Weights of a small GPT-style language model, trained from scratch on English Wikipedia: LayerNorm before each block.
MLP neurons of a small language model. Each row is named by its layer, matrix (up: input weights) and neuron, and shows model dimensions 176-431. Each number is 128 + 32 x the weight over its row's rms, rounded and kept within 0 to 255. Numbers have three digits each.
After each neuron's rows, "fires on" lists the tokens most often at its 100 highest values on Wikipedia text that the model never trained on. A number after a token or word is its count.

L3.up781:086154153190120123126143171122115130127017156148121115084191084123119116123120084179136158123112080123096089133125120131161139119096116090098139113117124139116099099176120131104218034131145156212118162144115117116146100130089124174128093111165153102124126138157120125127127104155097102177172126157125127138140153139198063127100097122132095127098092109106113130100120098109140135139114114125121165152075141154115150137138142155099134135184150154123066133096189128148097133091108115139144142076105098180158182131179140166122164151178168105100088096147128119142130091115176122137095129101094112105111149096111131122141129137122103116072131188107152131163139183169132129172149117126128110074087149096131129118139176045091173134089155130163160135060127147123119077126126127
fires on: " of" 68, " (" 8, " time" 4

L3.up1783:099125105132072082162143141096098175167106109132123122132056106192143169157125095146157128100098082086085120168116122152086129093123160104151154117178135129068154087149136149121131122199147110089152153139124114134094113145173145134087109103108116110135122148122149107157065113170195094112112111084152149142126129129178109145120154174115113114177079126068097172088093147090128147124136125172065093132107132170126066140112098110082136092123122171104144089157107148098127155126108138146153099117081111154126115069125069102082115113147122147148167136123080103112118127140071113136145151103091118108144082149132136115129094128149125148145120100183105130067200153185131108078120132068118136116157173102156084155161070156143124174154109156145177083160121117075168095069169128
fires on: "," 48, " and" 20, " to" 11, " or" 5, " the" 5

L3.up550:103075163163121072097087135148113173101153099144088100120210142085144167137074093125134125098147108148129126100100101105099135130114120114192186068140088125163107104178113151142120148091146129113156148113124165073215123126129108146131135106093163103096095098189170146165129089127146116133161155119088103092160183149136028191102107063158182139193093062116157085135123150116103158211112126133177210131128157155096123141099117136132145169099103149123151134126164084019121087146172151125125124185143138099159107163153180086108169127158116138115139141106104164150180189094120134147111102126154135151190163115137165110131044140154112073169081114119100131151156086081144077072133116145168108103150158108108186155131137156138127086142139138103172093101135072097170052157101098
fires on: "," 98

L8.up1174:086122166149137074157088098140067112173131091128131130122091189133163149132127092144129132134077168147164186137104137095177115137121173149137125072150143152083130103142147148067124154083099115110110155103105163099095173172156118073067097087132106066129101042132082085136177109080161128135119144182117135081130151149152149154093166141126075101179107094145118180134088113121112126128093137107144162139136096106152152121204102054120094119081138139132139144131163111122148167124108123186113149094120106126100144136076119120075129086126123079141181150160169142086148093132164103188083209106134085076123119114064094120119160157095051197125119046124130097145146115143144126147111089149148154160125111174156154109032168131065153071134178118144074104149131135127131132123157138
fires on: "." 29, "M" 16, " G" 6, "\n" 4

L3.up385:083067136114088110155115137071057158121171176117155125113124107144098172135175108146115131169137164088132110095115143143139153172178171123115106157159122110155126092173148146145129086168139094099093077153106199165076109077107103170163115090172130116100097156144161114103157105091149176028155077094114126141164170093055127167119078123097114223125097070094125124125118169122101067194143159152113126075100107070155172151049136161091127098135137083119194116129130132116125170167087099134086116146046143158162093082075105108067136224124167170113136160056168196114108064141160126105125087138124173190185092118186132112107118131112122136100089116227132118099129099155150123131124123076136097110124105165145092183139156138098131129176112145126099081126065159157116131148104102
fires on: "," 62, " by" 9, " when" 5, " ." 4, " under" 4

L8.up1850:103159138083115115114141142150185151104107072133155171107075171104101168153157159139086149161171071179097132128136148102114090130146144058053149126100187122153144141133138155128138110111123117124168177100097115142135171121116153163119132146127122116094113092185160080168146112133200093150136067113133162133197183127076166156150140074103164069116182121113083174164124143101140166096143150123108162152122077183119152133096140055111133088145132117146125111107151081212087114123198079146151118107160148112134103156047138213082139084111089131141156168103101162129143174107099121136125093195174097073085119154119112129140156113149151159142140166095107131113156183124111118146154130148086126134139141149162114118122122191079152096142135113093112162124150099119132109209121121
fires on: "." 57, " |" 22, "-" 4

L3.up1131:042070099085162184068150145101109119129154135145145135104136134202121156104148132099106137090137149130102114104114120158150161160125085188164118176124090208162136181142106211071131138119139156181160112161176197091147174133135124142079097113121153090170147128133134148129145180118087181131081100133095172129152114192110121122144177160100079099108116107094096157114091113061074143134177106200135165131077121176142085161114135134114132105117131160147178132126124146116150112193090159128108122098117124114122101137137125111165104127132132176127171136126139151148158158128114130151139120132139096167103174139080155091143066132165124123187120164135103138133091140169133152134161103112145139113203120101099116094099118111133152105107121152095122151209121152138106144093096146
fires on: " |" 33, " the" 25, " his" 9, " and" 6, " of" 6, " its" 4

L3.up1907:152139147148156135122182092144128103086141165174051117125097148186131157135162090143136166124113182106130118127112124152165117085067119195139146145107141136180109104150125127143127094150124100104046137088084194133111121147074134195126056134120112111092130100104135103118088115094163118104118148137124150136186164121154061113151165110185131099146107060102116165112121131097159105149130148109135148153160085144099160105085115167077122079112101122078136144130120087113125122111198132114143101150174152174122100058119147173093094124170114122132171090116066017163132093134171103180075132109088136128107185070148150157137177124123128155122106182174105124192193168074165141125134135150057113125112096104114082173125116142138115130157114098181116165160105074155157143116100102
fires on: " to" 29, " in" 16, " of" 8

L3.up1048:118096137141125161110191112123146083088141092133117063125188124082155184044131135113110111100173133118176122175124059122069089141125162167085100106171083188085089101164159130151162122148191105082158097133124108105117177205096133187161097104144129144156110100111136122158163132130186145132154141163135162115168202122165139120110120140185126108158115066086105053109166155063134080116118160085126121105131145149120118128088099184125107151152143143148075139092061151077135132121125150079069173131145176187138143128121076139189122115141155149102107063113122106184129119123147082140181137159090178171126097105073128191091131128143170085141101195131155158116147211114078122090113118151114145140131135108182127094136140137145108126171130143161137086124157106144133142121135124
fires on: " in" 76, " on" 12, "," 7

L3.up1419:141167093142105181144145077140136111115119118159114112125196145139131174075148113103156140124063096078136109189133132179125131092114155118113108122156095108178150103136045097133132138117183145096148154092130121163216137124104089115157040136174103116156134132133101031127090100175139104118146138103119111109161116101121137094130077163174166101123124128120125160163125128115086167145130179037159095143087127128114129081039112184119137142107170128087155104174116095109186166070163169103178096116095145135114088103099157110124139140115131141106173146160095166155109054158146105127080140149144104139170148138161110100124116158136130136164116181138082133123141131108154107099097125102105100131104102108143130086120115116080146137124183147163070130129138048182090125116115093
fires on: " to" 29, " which" 14, ")" 11, " that" 9, " (" 6

L3.up1322:087168143148160206132111106153125160201139050165136120106148151137154110126149158192157095134148136047139114156100120196107125166097130104100079131113154099117112113126110099123152122136140116164146156130099208173144136163127113111109106201190095127134095156155154099159197128185132153118107128117143083102200145075089210131104074124147086126102117117161113146154130133081125121151112140143179134136070112096126077073130126188087085086094125086094125062150142117082107197082152147113120151065153101106108113149141151148166121127144059129118131122068101120105148100135124150177080107103137122138108164116099150134171148201111160126125112180125171186129151093162141137082123079098117096132133147094115159092133109106162135146119073122112139105134135075044143091140126117
fires on: "," 64, ")," 13, " and" 9, ";" 6, ");" 5

L8.up766:129183142170120110111153148082147112149148123159077174077189058172117111139141205165148116146139103131143130101107088093189120105171146095189080092142098144079110116120184095112066147094186123171146084112137147114161081120113176049105110110058136129195150117136128129097164128141136088096179149136164173100166146134167108084108152156121146187175118113169123092093150116103136151142105108146126127129072181150120101188104175165141102136150130134165097118184149157084119083110137136098108136138136129128097125093124125154116092118123204131090115137062237124103128110120177171148152111107146197128101111127136087176203130155127139174171100076161106069126095111150136160140125116101132158124160111179118159102127139159111204072131108174073138164034141150118116167113188153
fires on: " |" 31, "-" 23, " Jr" 9, "|" 4, " Shark" 4

L3.up2022:118152109154123149124141114115124155145171076128105089098177125170133129101082111114161101123145125055157140084137072128135094184112078104170134105109107169116103098134111149107142079150107074119170115145151158117113120166110139165125112116205120138157120107176185172146127113126072155138170112082124173158152159108139118181109104169145159176127148041169073141127142123109136112153123083101156167182121133128089094070082198127147160081118108085144155086134093150101121132146111106120109139186153133177135132146170193126122168107161117124160116182117105173099106225168136107141106156188172129152150134083149130154134082131125168104119077155113118133035115088152170081100102160150138106122161196101169134136138128124123140081094174142077144084144099102094189118142114103
fires on: "," 95

L8.up89:111076129142130076132086103161155144109150117123119107135105093085120098120157134129152160094140096111096131148107140093116127150137102159132119139151132102115145166141137108101143123117134195197151156139110113151123122104143082104109127131087134123168102138176191148104139159120076110114141111124055186135149127192080126091105170089174128148132105047152138106156139178188171169085179109130149095093118167173064137106117118094089042166087165139157112151111149109117097150162119127173188064117075153189160196133120106150136118116129087096109089122117147122159134159094050068121129176140094165126133107152107089126133158173139165125092101154146120176151124116127064149147136087167030090108137124136101119063104129133146101138169157129137171118153123140175089116176109073
fires on: " |" 29, "–" 22, " (" 8, " $" 6, "." 6, ";" 5

L8.up1081:133153139109167078047128093162180090134175075160193118135156177076184115132137151210125166140165084138110052116121137133164109102106083085160139137092095144166211122160112128174102129140165143101046117178123095203126130163107184090196134150094093152088135087115105116129136102125144131136135108093085149128205129128082124141148119113114157136108085120093123093124153155074098145113145176144112164135169109069167195071147127099157126114095171152165142144114159157144128137092121101195137137106158120125105048145110194059140071084111120095134099132136078113082129149127150151129131127091108078118081166092133132134115121140129096137145146132092169099121138101090146127135130101132139156163116147186133096167121130130179113131177104084144134146177078092145165183146159084
fires on: "." 33, "-" 14, " Maccabi" 5, " take" 4, " took" 4

L3.up1163:145142123093146165113176133139191089101130131167082159118088133199179068150158107110086116124113143133137187150141113132115102162156124144112117170095112162153145122091119079159085115190109123180069118085131133159161158188107136156149097080138116099156110155138144140108103146136105152159141172107169056086137113137118013121120135151126125158151178123200146073180129184182139140178162163106163140181108082104110164149105091181041139113146105067060105168107129160105132145181141090159138152094102119171161164170119111165136126146161137101137069130156115077141138106131112157113104116147117107144031163135098107055084047089138183131097141162172097076128192137188072131143135148177103099175179185123122104127129117123136098136121159123111182182173129112108142176154155133
fires on: " |" 26, " to" 22, "–" 12, " A" 9, " as" 7

L3.up1115:131116129110085133105129194134106133173131146119150151130103065135101159113147101117127047108091083134124116119149173129105156185124146157149121098152112083113187122133182160097128124157080143125142126145109202123052158151155163129124132166151147108129125122074093121113128123122166062131123136085093090128173137176116112146071127135032208113056114153164109134112125078157103090104103077086157093062186141139090103147049101070156177090100102068140152042046129121136104115095104119101116088124123150160126127148133110111108120145136076131130160091102077182127151125133094170150156115105065181180153164114104120123098144167110115140074085122109132104091123079139049097066179101103164157237121135170133132120144054109150099144129175083145106172207121167133136167211119109
fires on: " |" 48, "-" 10, "," 9, " Admiral" 4

L8.up22:109092123091103093151076135145073112170232115143161142091163151101117117113109100155145129156179120131089105121135136157081113117116098202164165141089170070120074163128159092099169142119189084135116130164091125122182089120110141113093109157147073174166129139135150149159113075135107103124114145129153189108131141137124161143121088166180126150140093142171118137092160102135158128114127130122114135134149174138089123204122147151103130119160120090193168157135128147156138120163155121167244114143157126165066079161128095126101076114052123081093135157086180124114140083107129163193206095073100191076070103146155117160117157166143136107159109118132069143125126029156143175153140141132094142070109130100135138151137138153097130142094088165141107091121096164142102145121164111
fires on: "-" 27, "." 18, " Jr" 9, "|" 6

L8.up2044:107134176172117119049139106157077198134097135149163119147151110122181139156105136099166088170095083060113114142164143135087086098154125140106159123116148140131169152129090125125161195067121107179096140185155145094112119101138170150114124142127143122119164144149134163079161122125148123158120185116138146123083195130132129177168149176133089116056182127126093137148166156132130130142065167143144184095107099130117085135148103079070104136140133143122127111140113109150132142100118107128154085109108255153137133204077099170113146183095165124117133153140163117120118111114144129109110126104129145183137141132125130189121142102129127121137119128170122109108131150192111084164150153091094167086137154079097163117104098117078153109108152135107101168108165164176119128117080091
fires on: "." 40, ":" 38, " 7" 8, "16" 5, " 6" 4

L3.up364:106134124154132097100123091225097123138116131182143041132127130138108182131129116180119140129106105057100168084162160175097117106160136123165121149153122098107159157209092127111105091135154065124093193176128126152202146142156112138087117155147122111123099146140130152157204143110167092115105117067135122087181133118126145127056102087072133153116158167159132141078161162118073100168181159079109124164113160100125178100121235143085149058161115145185084175165084111131144050104162186094123143106105135148099132094114142144150139154144111137139104147133180142075157143081115128089147093145136138135118162146131137171043144166113122139125131145104076140159141121130119149116113129109092109146135128116112081151137097119107137151099132105143122117146074129160083101065151161
fires on: "," 35, "." 18

L8.up1071:157107069137085145179129154148136134090185179121117110125117148196168136141188104119069146107073078140167124033141160156105156096143113194132122129106109130123150114125142123207155103140126182072209164181129147187147081160064119133131114179110085127068126147123123127102118096153135050116096111136120126152176119138137156124127153104142068088116136151083154129099104119143186117150123093181096109114101115115141085139152080142048153110135211131115100083096096122189112086098109098116063141073099129199126125104081093081160110163152129096119144127146146132119128131101142157173120068128112098104156168100173109123130159105111145151096105159168116141163137150133172095120095147151191128105158157109113093121147029163078096156114179046182156179166103114152161150133127146
fires on: " |" 40, " to" 5, " of" 4, " and" 4, " band" 4, " More" 4

L8.up506:135086163130149106099150190143125133126075136106162102146122198159134111132065125115108156101200120119101118117121138122120139097119080213069169165154169112136127174112127129105174092108150115142122053140116114116136136173095176164132111123174090157117135126118126179157136105120170166141140079129137170145151133125145113106135116131141105177111119073167105136116154160196143105089116131167095136194153146142112161088185152083160165111088115084156167136106135074098098169147114121113162146094113108176131138109148148178135111096098167117088087135126154073182167144126124173109187128096094095084149127070136131135128127134131140028117142168128147152132123149063139079152058163133058147108117152111080120098096117142133045189133171147188124122157166109143078123079116123
fires on: " |" 25, ".," 8, " q" 8, "gl" 6, "\n " 6

L3.up1372:122168090171123135107137152230155135165133106113089168143099076128105170135083105211182160126160128205128169129149101113110177134211113172125141174082084097147069152060065147123169141102077164172150142158173146078127119227135175114114111097110126174092131174154150105087123163190138215119120120078155129110138130107135141140144115129112104066101164096085116087110179110150122120175070101134123131122100109158138126110129149100184094129124147168123118065116110145075142102165120094116133097133170130109148097121134124103116142118149116102171124162159113155168127111081091134096128103129125103151113183109106129140174088150161116146115089136135067147135131159128118170124132080136147163144116122121072133156135103109162104167150101186120128107107119108103107150085164133
fires on: " and" 47, "," 10, " Jr" 9, " served" 5

L3.up433:068092096137079145087112164109060128112119143134160095109172115158132068129129124106177157007195216161125099118125132085094116138150104135119116097153113206090179088093120089150101156097124146092119084129096156126090110167148173176109166073156173157109145129138125094128144126118151162145149135164090107155139154146129122112176142102190133090096141113101173147118109160143128143092114130157121167115169155120170153101175124156149161106097150135082059104122128154140117142142049161156105033070123102121117127102156179153138187183126098173163147089113119154085170180128154133144124153180180141107101158116112191144093024138093133145143172126123168126149127072142125160116154139066158102127096155171109155140106127177152116083074167107109123120155095151123122156157162100
fires on: " |" 36, "," 18, " on" 11, " for" 10, ")," 7, " (" 5

L3.up1080:082103082093141086054096173160109143097124049119112105130137100117138110115079146116204164104126089091165097115098058110171138183145105096059144144076130133116110125139169126139161155164115132117080134116140120093095112107175108131103053051141139076148094137155138176130179187071134105107120113147187147128132148116123176079125090139117173122131126081112133084106141094160136122143115134081091098106128112157108116177115132134119169153163141141125173129150163199135177160162062187120115122133146098161113101163109178125124133122166072118139167157117163127064126111128080103120170082147144133118184122136125176109131138142160120105139107142180122122126138081152167180147117145112141139115036162167096132169106111096127167111140140188119115144198079201123127125168117065
fires on: "," 20, " his" 19, "\"" 8, " her" 6, ")" 5, " had" 4

L3.up1842:097135129152115122078109180104116174098078141054117117173114150116079134114094085126141086137095109063135134185134152100100089092114122134142134134142079157116114102122037111119128099136111155109152138086167157115126094121092163221110193141099144076183088171148157138149105110184148102123143140071142166142129174085144105098164183124120173122109118138118073116104114156113195098132123100092095124101088086180153102141177119096131148158090134088155142145174149076102154144162129117169120136120121128157165118180124122108143088130130131080127116069177123168149127140131103118102100034147148132136131228143104177155148149094157107139157126155146100128089140069135122169151118130136128115139192127124135188181176091143128107212126141128101118093184155105170139142158108090
fires on: " |" 38, "." 9, "r" 8, ":" 6, "h" 5

L3.up443:168075165174076097098124112138145176148132111119125159139104149137112114164105108163146151130180168101098157185097153145031163177121074124085133155110107116118139160111136116054120135162119128079095159063135158114087141121073136127086150157180154089122074165160121119123138131132195060152129118144144142126113155135138130145133130226075073184142135124178144102167082144113090116146116127169108150115131125100140067083094150095144073116162133115099140140152127118091113140093083128142097059134107152135138116082198105106138089144126157114135120161075071106195088089143115125071102129090160107136120168136211120115123136217189163125104094187144131166126155129104168107119135119099114107090126161142159108113159068138100104143156140152111129105214127163108127126113195134
fires on: " and" 41, "–" 16, "," 6, " first" 5, "th" 4

L3.up24:120114192090132123136194120147189148213116155114056115171151129169177194111124131121129137075149149111100118150112122113110111134085090157189075117124091108114120167174128155150153126136135090077147125153207184140131120105128093110157128091184145138150145165163102181191130158134180141092110110131082120120122124136106109101125130144091121183191087170075136144100155158146116129107113140098154113153144122134145106100106093125111091112124118136112152110120102183130077139161145103131142110115139096107110146137178114075118152082205168057149118180141131135153154131106149118143040189101148123138123180091210165113098139062160096084095116147088132162089136082155129160150096124164111160143133105160103183147089110153155102125183126143143147150144073103100095098115165165
fires on: "," 67, " the" 15, " of" 8, " and" 5

L3.up530:119136104152122126172144102106159086148144133195118129160105113150093099099162093130176092108113076050072143169133104118142121129128102019116164157119125111131028104192123134096177156111109124153178141176156155119194129117124119153140076129122152083169134138162156123130181086127174104155130175166161136087106140116105101134139124187112100140162137149130162115133129116130132153157095126143107167084161116163156143082128210188128153097092123152118151175125185086093105095121180171200040111184152144138109197125175118140161108113159146095075193128081137164148128157113119170141112134114161107142159122149136102175146127185079135116069107077149139224148136134100122084137147096181113140092127107185135118157100170141117130144115050138118169113166103112130098160208125149
fires on: "," 30, "/" 12, " the" 11, "-" 10, " and" 5, " " 5

L8.up1345:167108092120130140129113145122130119143109116179108063151102111208137133094106108116130141019100099182190113111086066148160065132153098101112107099155144127156143203125153082136113122129116133079095155114130118071113144156129085137133079094174116152204116054143111054106113146159058162111121180136135136137102153117134144125140121144148167174137160137161178158095153154192134116130163117121068158161178115114111131115108148144120137131087110155139072137093131151139119136148049127135142141122112204096052110108110143089121153131110145154193141129157118175115086189171118165163137163155075104120120075169137129122145145085105137147170157165151120093108156128114151165074106156170145147087129129151132075129155155092128114163220162206147136071174147089122140132121106107
fires on: ")" 70, "." 10, "\"" 7, "," 5

L3.up983:134161145094157139094130155104113112185120144142079149155112170179150144060163129134161138138130128114105138095131100149118100106146154124085152076126150099109097142173102120087145172089144116105137088161071137038168118124128151126116125139130103142161152087056119102129064118113091127158089127098203116041157147070117107107110132102169066101177141156154136181109140113171069123194167192176130119114083097111107180167092136135128146181224128119152125112127142073135149081051147073116076119106164102090112165135083114127188119187111108101152132154105135121115053113116120086138100138112160202127085060123101113107203129157176115139117125098153180177085136090143188129168103141095169101136200123143109089112145202162083108119080144067145144105190138108164238130168152146
fires on: "," 20, " such" 13, ")," 12, " of" 10, " to" 5

L3.up935:142110132128123111077098085133087084160059142070110130138162131143120085135079130114115100136084080133104125133093085118176124072130064143054109176087152117132129146094121143158134074135149157090130114167093132072172111104126172161077059153151123124101134138133166116119124130068160118099123153127099153097108086086110113154116154173072123156132151101112055140097106120169155137130099131054164163152088161183128148104163124133148084111142128131062105155121119161151162155188117086107089155127102113119162143112140173123136123159174101119183127083155084127146118160181149206075190119149142126150157131067094142142121085155117095158129150131112172076183117146141094187111191133088118124123120154109102136128054124029114094163129130137147107160094134113219147131154127192
fires on: " (" 52, " of" 8, " to" 4, "16" 4

L3.up1724:124163181141112099129130141172125160211226120144074111125074102128153162122170119178122178088111115124081189164118130121113151106126148100126136094165178117162170129110116094095145154148079119171154111122125090123108154101136135161076094151217107062086137161103123097147124118173073122135176166162079149133152160140189070120041091147123197140138156083133140103117131135114136192134048179133078152144128118109115145055153120098138146097095161140117197105098117090156127143139142126119145097159198187155136167116129130123095164124107157128144153140070071123193103143112045091129139121133124117226105143134125149115149092092132122070099093200077141096128111108103130211040160106103127116148124138163177175144127099168118140125154135141127069116079159184089088189103109129
fires on: " and" 94, "," 6

L3.up1328:097128091147103095140165153101133085209106131125119124091226048113168153118120147143181095108134150060169108082178055143141127109110105094138076173107175109129219071163112194089112127148118112174189174175116148073215165043113083158184156118172141137124179117139107105070139127129112111074138167154115142109100158132201142150140117081133145084139148122165147154110108142129108121152144152135101156149126151167109182158153137122077114172129079155167208112122124117152174127114129101074121084127122133177134160152062129135148153115130076058118190127131133139182109129149112147131129135089109185145088122093123099126137125113151088120095129160106144128129152111161139096204130165104122098152146116126171114096148160131165191130150164136105089084141108103139133113120134099
fires on: " a" 30, " of" 22, " an" 9

L8.up367:148106139185110109070164107123183145150118182158119097132143153146109147086126090122250121134130125146149175141107098147068050096112142187139149129096135155121143164113122173138116156152096107085095108095182161142128108127159164154114188167115143099113125139132059209180143161143182129095063142164118117081156140171130151101088131173029137092125144112122104105153124084106175141140076100110169182144171176120126108115109116121121081093159147110155138090142127141088143143109100146164128143106118172208118099124147175133092111170183181180099107062134137095110060174119147149146138166121099185130085108136125179113123090037162156079090076100192104186088136207126054138148119131202158095193102150095105152133134118131157119134171093163144171201179165157146180122173125105
fires on: " P" 18, " S" 13, " B" 13, " 0" 5, " and" 4, " C" 4

L3.up1455:093190135128149099134100133141097150155172168186087105119135105130109147136166113155205132117202091164134130182086088165111120158089102125173160110208153110119122090190142152119139133147112126167144172163181174070151132142188123127157087143096111167107100166166124131175102094135192205110140122130087127123190137069168136138065127160148163145090089109118134149105077139099163080071154092098124101136231167115164139137118136151150089132107155155141184136169109114145138107097085154134081136107109112126140117126098121156130163155147108124081120141073155107128103165156116126159122128112151123127104104094096084139127086068172145129104116133117118194067143074118164097132118094143140129054115135131106094144143169119165132065127128126103177116106173180149116103140154154
fires on: "," 71, " and" 8, "\"," 7

L8.up726:088095156181159133050106072130147195097181042143117131154151161119099070141095129109138148149136144122157138089157121112135146110152113122160107155150172185082137103138107090147175146066030183118156143182128106162076139155106140173093147125085132089049131116130102129100137123132044116151158170106120101117134189184118119148112126159099131147122161113091178097114130126128143147163181152153101168174165164118117164119093145110167094105138079165122166179107120093156127194080109148119122160150109169149102156162091170166166163192185149096131134131145148054104140134066178110193113157145100159108175199077157103166116102146188123129126164122187123113112163096151076139134184165129136069174173099129147137119114153107139117115086153137109146142158080184134171106120086144
fires on: "." 23, " 7" 16, ":" 6, " 8" 5

L3.up1386:163128158101100151121049092128144149094138107098113139177129091135164057143045157043145168052181140147132167112145116160166175089098145151146189108197144113169068153106127085126095150103073168130084149131120127160160167188120152121121175064144164129114124131101123120081153056123155096149160129081130143118131125124171109111188095135127127169093152155115143103102119150105147142167103151164142141139139131187154195122217166155159134103145156174124073169141137145133082107160073136150108087194097093118114068143085176165105142100094143129088215111150184161168166124145132150155142104153094167060132140085164140147149155093117096093120163121129145149117131159141099173135157148080102094109146193107142131135119109094168119120177149147164142103126124182124081119112145150
fires on: " |" 47, " which" 8, ":" 6

L3.up1612:067111119131070078094175095104134118130122115109167133097075121142141120061119110195094145053122119075107172142121108162104129198163135155098147105132114104096094088183154155164180146155146068094106063097000107090112146128070085136117136103160152214178112159086087142139142100131096104101162140135050132089215229131123106096129181159142138127088095111245142138125163096088099104224082114109186151145157131050124102159174161114113095123189142120131138140120145070076135172095115131121136149140127144162171118156117101106102147144088132184112137124150111162188156186173133125199148112112150104147106107143136173114137089124111117093120110118167106135131126153126158123145122103102173106112105094133189124126153109122115094096150102105099132080086113086164102140119123135
fires on: " (" 75, "," 15, "." 9

L3.up626:013160142079037132175148098151132124155106123159124095080149138085140140107141156125091098102121070067108148145128078053154131165163156100114137120165125133113166098108104187110125179132047071138117129182121181110135126153102087085096126058188136117052155180197233195109108102100127093181177136151134155103120145187157124134148105105145170102133096067167093164106141140137139112108112111106054092162116137129107181154156128142180074098107038129159162131062107155106147154132082136115076138170157171139102134151142132133171160155172160127118131128123120126109110118153107145173140158143106186099206101102118100104136082162107117105150092113146143101133114142170133150098117106169131120100162168118143146112125154093106132131158152134087107100141158149101111149113119112
fires on: "," 35, "/" 11, "\n" 4, "i" 4, ";" 4

L3.up2011:128114131132120136169090131195115156136103183140134098082151091137120096120139059167137060074090120128082139145134116154125195114099079161169102106168126157137156148133105131126157169166119133177086128133174158136128158129126129129101137116111157091136112126064159120113178099125101151137166096138107056104151145113118118081099134064153178102158142109138203157133062149089087114068162124120130155157080084142170138136101094124051133122172155193130148038073086153076180123109171118129108109098141074158158173152165183103126121168140101051145106095058102114117152087176145121142136149183138166118133140087097093128143169199190119164070095120119102116158127102165168127125146113166102171133122110048132158133136135150132170131149114120123126137117185152145134111104131124
fires on: " their" 17, " These" 13, " such" 11, " those" 7, "," 7, " these" 6

L3.up1767:158168136124138135170151119200149146140128127106145133156166113175082151120175146088141145147178140084130083147156159121102123150139191086143132195075175128109157098124123151134111096103089166154123140130102165114106181117105162162071160185079103122157148144188128123160154144171075085094087140114173147140096216115171136079191078124187149112165136070133117130144125137132108117183120121173110092192109064161148178122137119132136107206105094086104058122158082125142195151107159094121092122146078110113103109150138126131084107163103093092096127129168137107136125121157138110163101109140122131123120148081153023143181108156128149141081096110121098102125134148097147139107163108104127170111136102099158153133141133118103140121133128169132061081158119152143074136189134115
fires on: " of" 32, " in" 17, ":" 6, "::" 4

L3.up1226:157163063151119185104133180111124171178136153114151125099123205176154143135115068131115088144130136122151123132136129106114147189131125116144110151099130164101156165132174139209163139134127110205132173127131153083113115116145118113137175098151086121166134126095156124121064146186126154113124099083130103141118122163177134118095152117074130149080101127135155146113128095139127117107166181152180195096161173079099090161110085113059110160111135076210145081122095134123160114115091127144123123106058085135125121151177150118137060175128140132121160073154074134152110163161120102163141109100176086157170133142128135161139127182108093090162107093142092142134049135136156136112134110135154134122122123075154139113154115122141141056122127126168025132136113180148172164143221155
fires on: " and" 34, "," 16, " ;" 9, ";" 8, " of" 8, "-" 7

L8.up348:125105098134153122145184092147138108148172077113141096135116123141154085104096136125141134113104107110122148033120157154157097072139150111169077114135143117152126146107125133145129095111123107094119096110115128120151159138147081172170101189141101094109126115191080150094146149125114137180162104046160104081124180116102129121133126147125169136134139061161202068134144120119107146214125140097163130149157119143081113109155143160159099160178161171171090140082105138141117152148115147101155117081087126047075082114113102103128176119155121133160095112156133157127139152092101152125164072127118163134125128164091128136127079139182109099154132063102126181146174151102176049148107093136139165068111159121097152114157180122130106085168158197133128122135167082179121160142129169
fires on: "," 24, ")" 23, "." 17, "}" 13

L8.up1461:136135106128110094048111127111101124101115111120099091122108151108107149169124078105151140058081086136143126169119136190148066192134117124114119140109073110117145101155107104122168143079125173174173170155119150084096074090154169135120120189126117121092135142145119153152091146108083081152171117070134128129057130123127108088214167092152125121097157187099131162119180152182136122107146146124166097149073129144152166134104086158123120121137157110147190105132139070123085190090150183135131170093113087174151179128077112118092147094114126102101102108118067115109061143163125020123144098138132119122230090135192153099099116174107144173100144114112183193156079123073126142105083106178133123138121142134092107097076112093130163087135140113143154129094145040106144143151107110
fires on: " |" 43, "–" 18, "-" 7, " L" 5

L8.up760:133109119116140124110160164162221170121157155155147121123177137143049171117073074130148144055146096109125146122124112104113109166152161180190136141096093090125134065097185083127146161153155105143147137059135082145080075182130171146116177132123150191147109137185110183119124160166191181110117157144085138084198101091151113159130145092108169173091126203094155117166113137159139142122105101151129111099107102102095127102087141159150157127110123178138123091135103125170153115168121122111129023105090108123087105165151096119144122082087120156113113087057162090107158142106068061144159133160064134168140085125158192124155115110159135118099157108107086090063129107061167179118134177143145154117134123092128084152122130166164144141125151177129163145141159055162125093158148113
fires on: " and" 24, "," 23, " was" 13, " V" 5, "-" 4

L3.up1603:118102154137126096173132108128116123128102120179165156069181132160144180184129154146132095053111150087088053120097148156123126152121120109090121104143154124125114159075155156103114166153167126160111128137212122152081147123136090079156052136169101119054060120143158133179160107140199119116172116127120113069109108148144141165103118113123101162113133106130113123133128171131116119122120108096133113139102071150158105115130138138108111102099089136112188136152092144084112144158141122154024138106122129104087066132146188143204130097166069106131099113130183151114149076159169092101147160100196153143215177154129131095210123133143192125125033127135113113098073093177143110104112161117124105078082161155112144159094151110128155126115082091097133113111118133164140053138109109
fires on: "," 83, ")," 5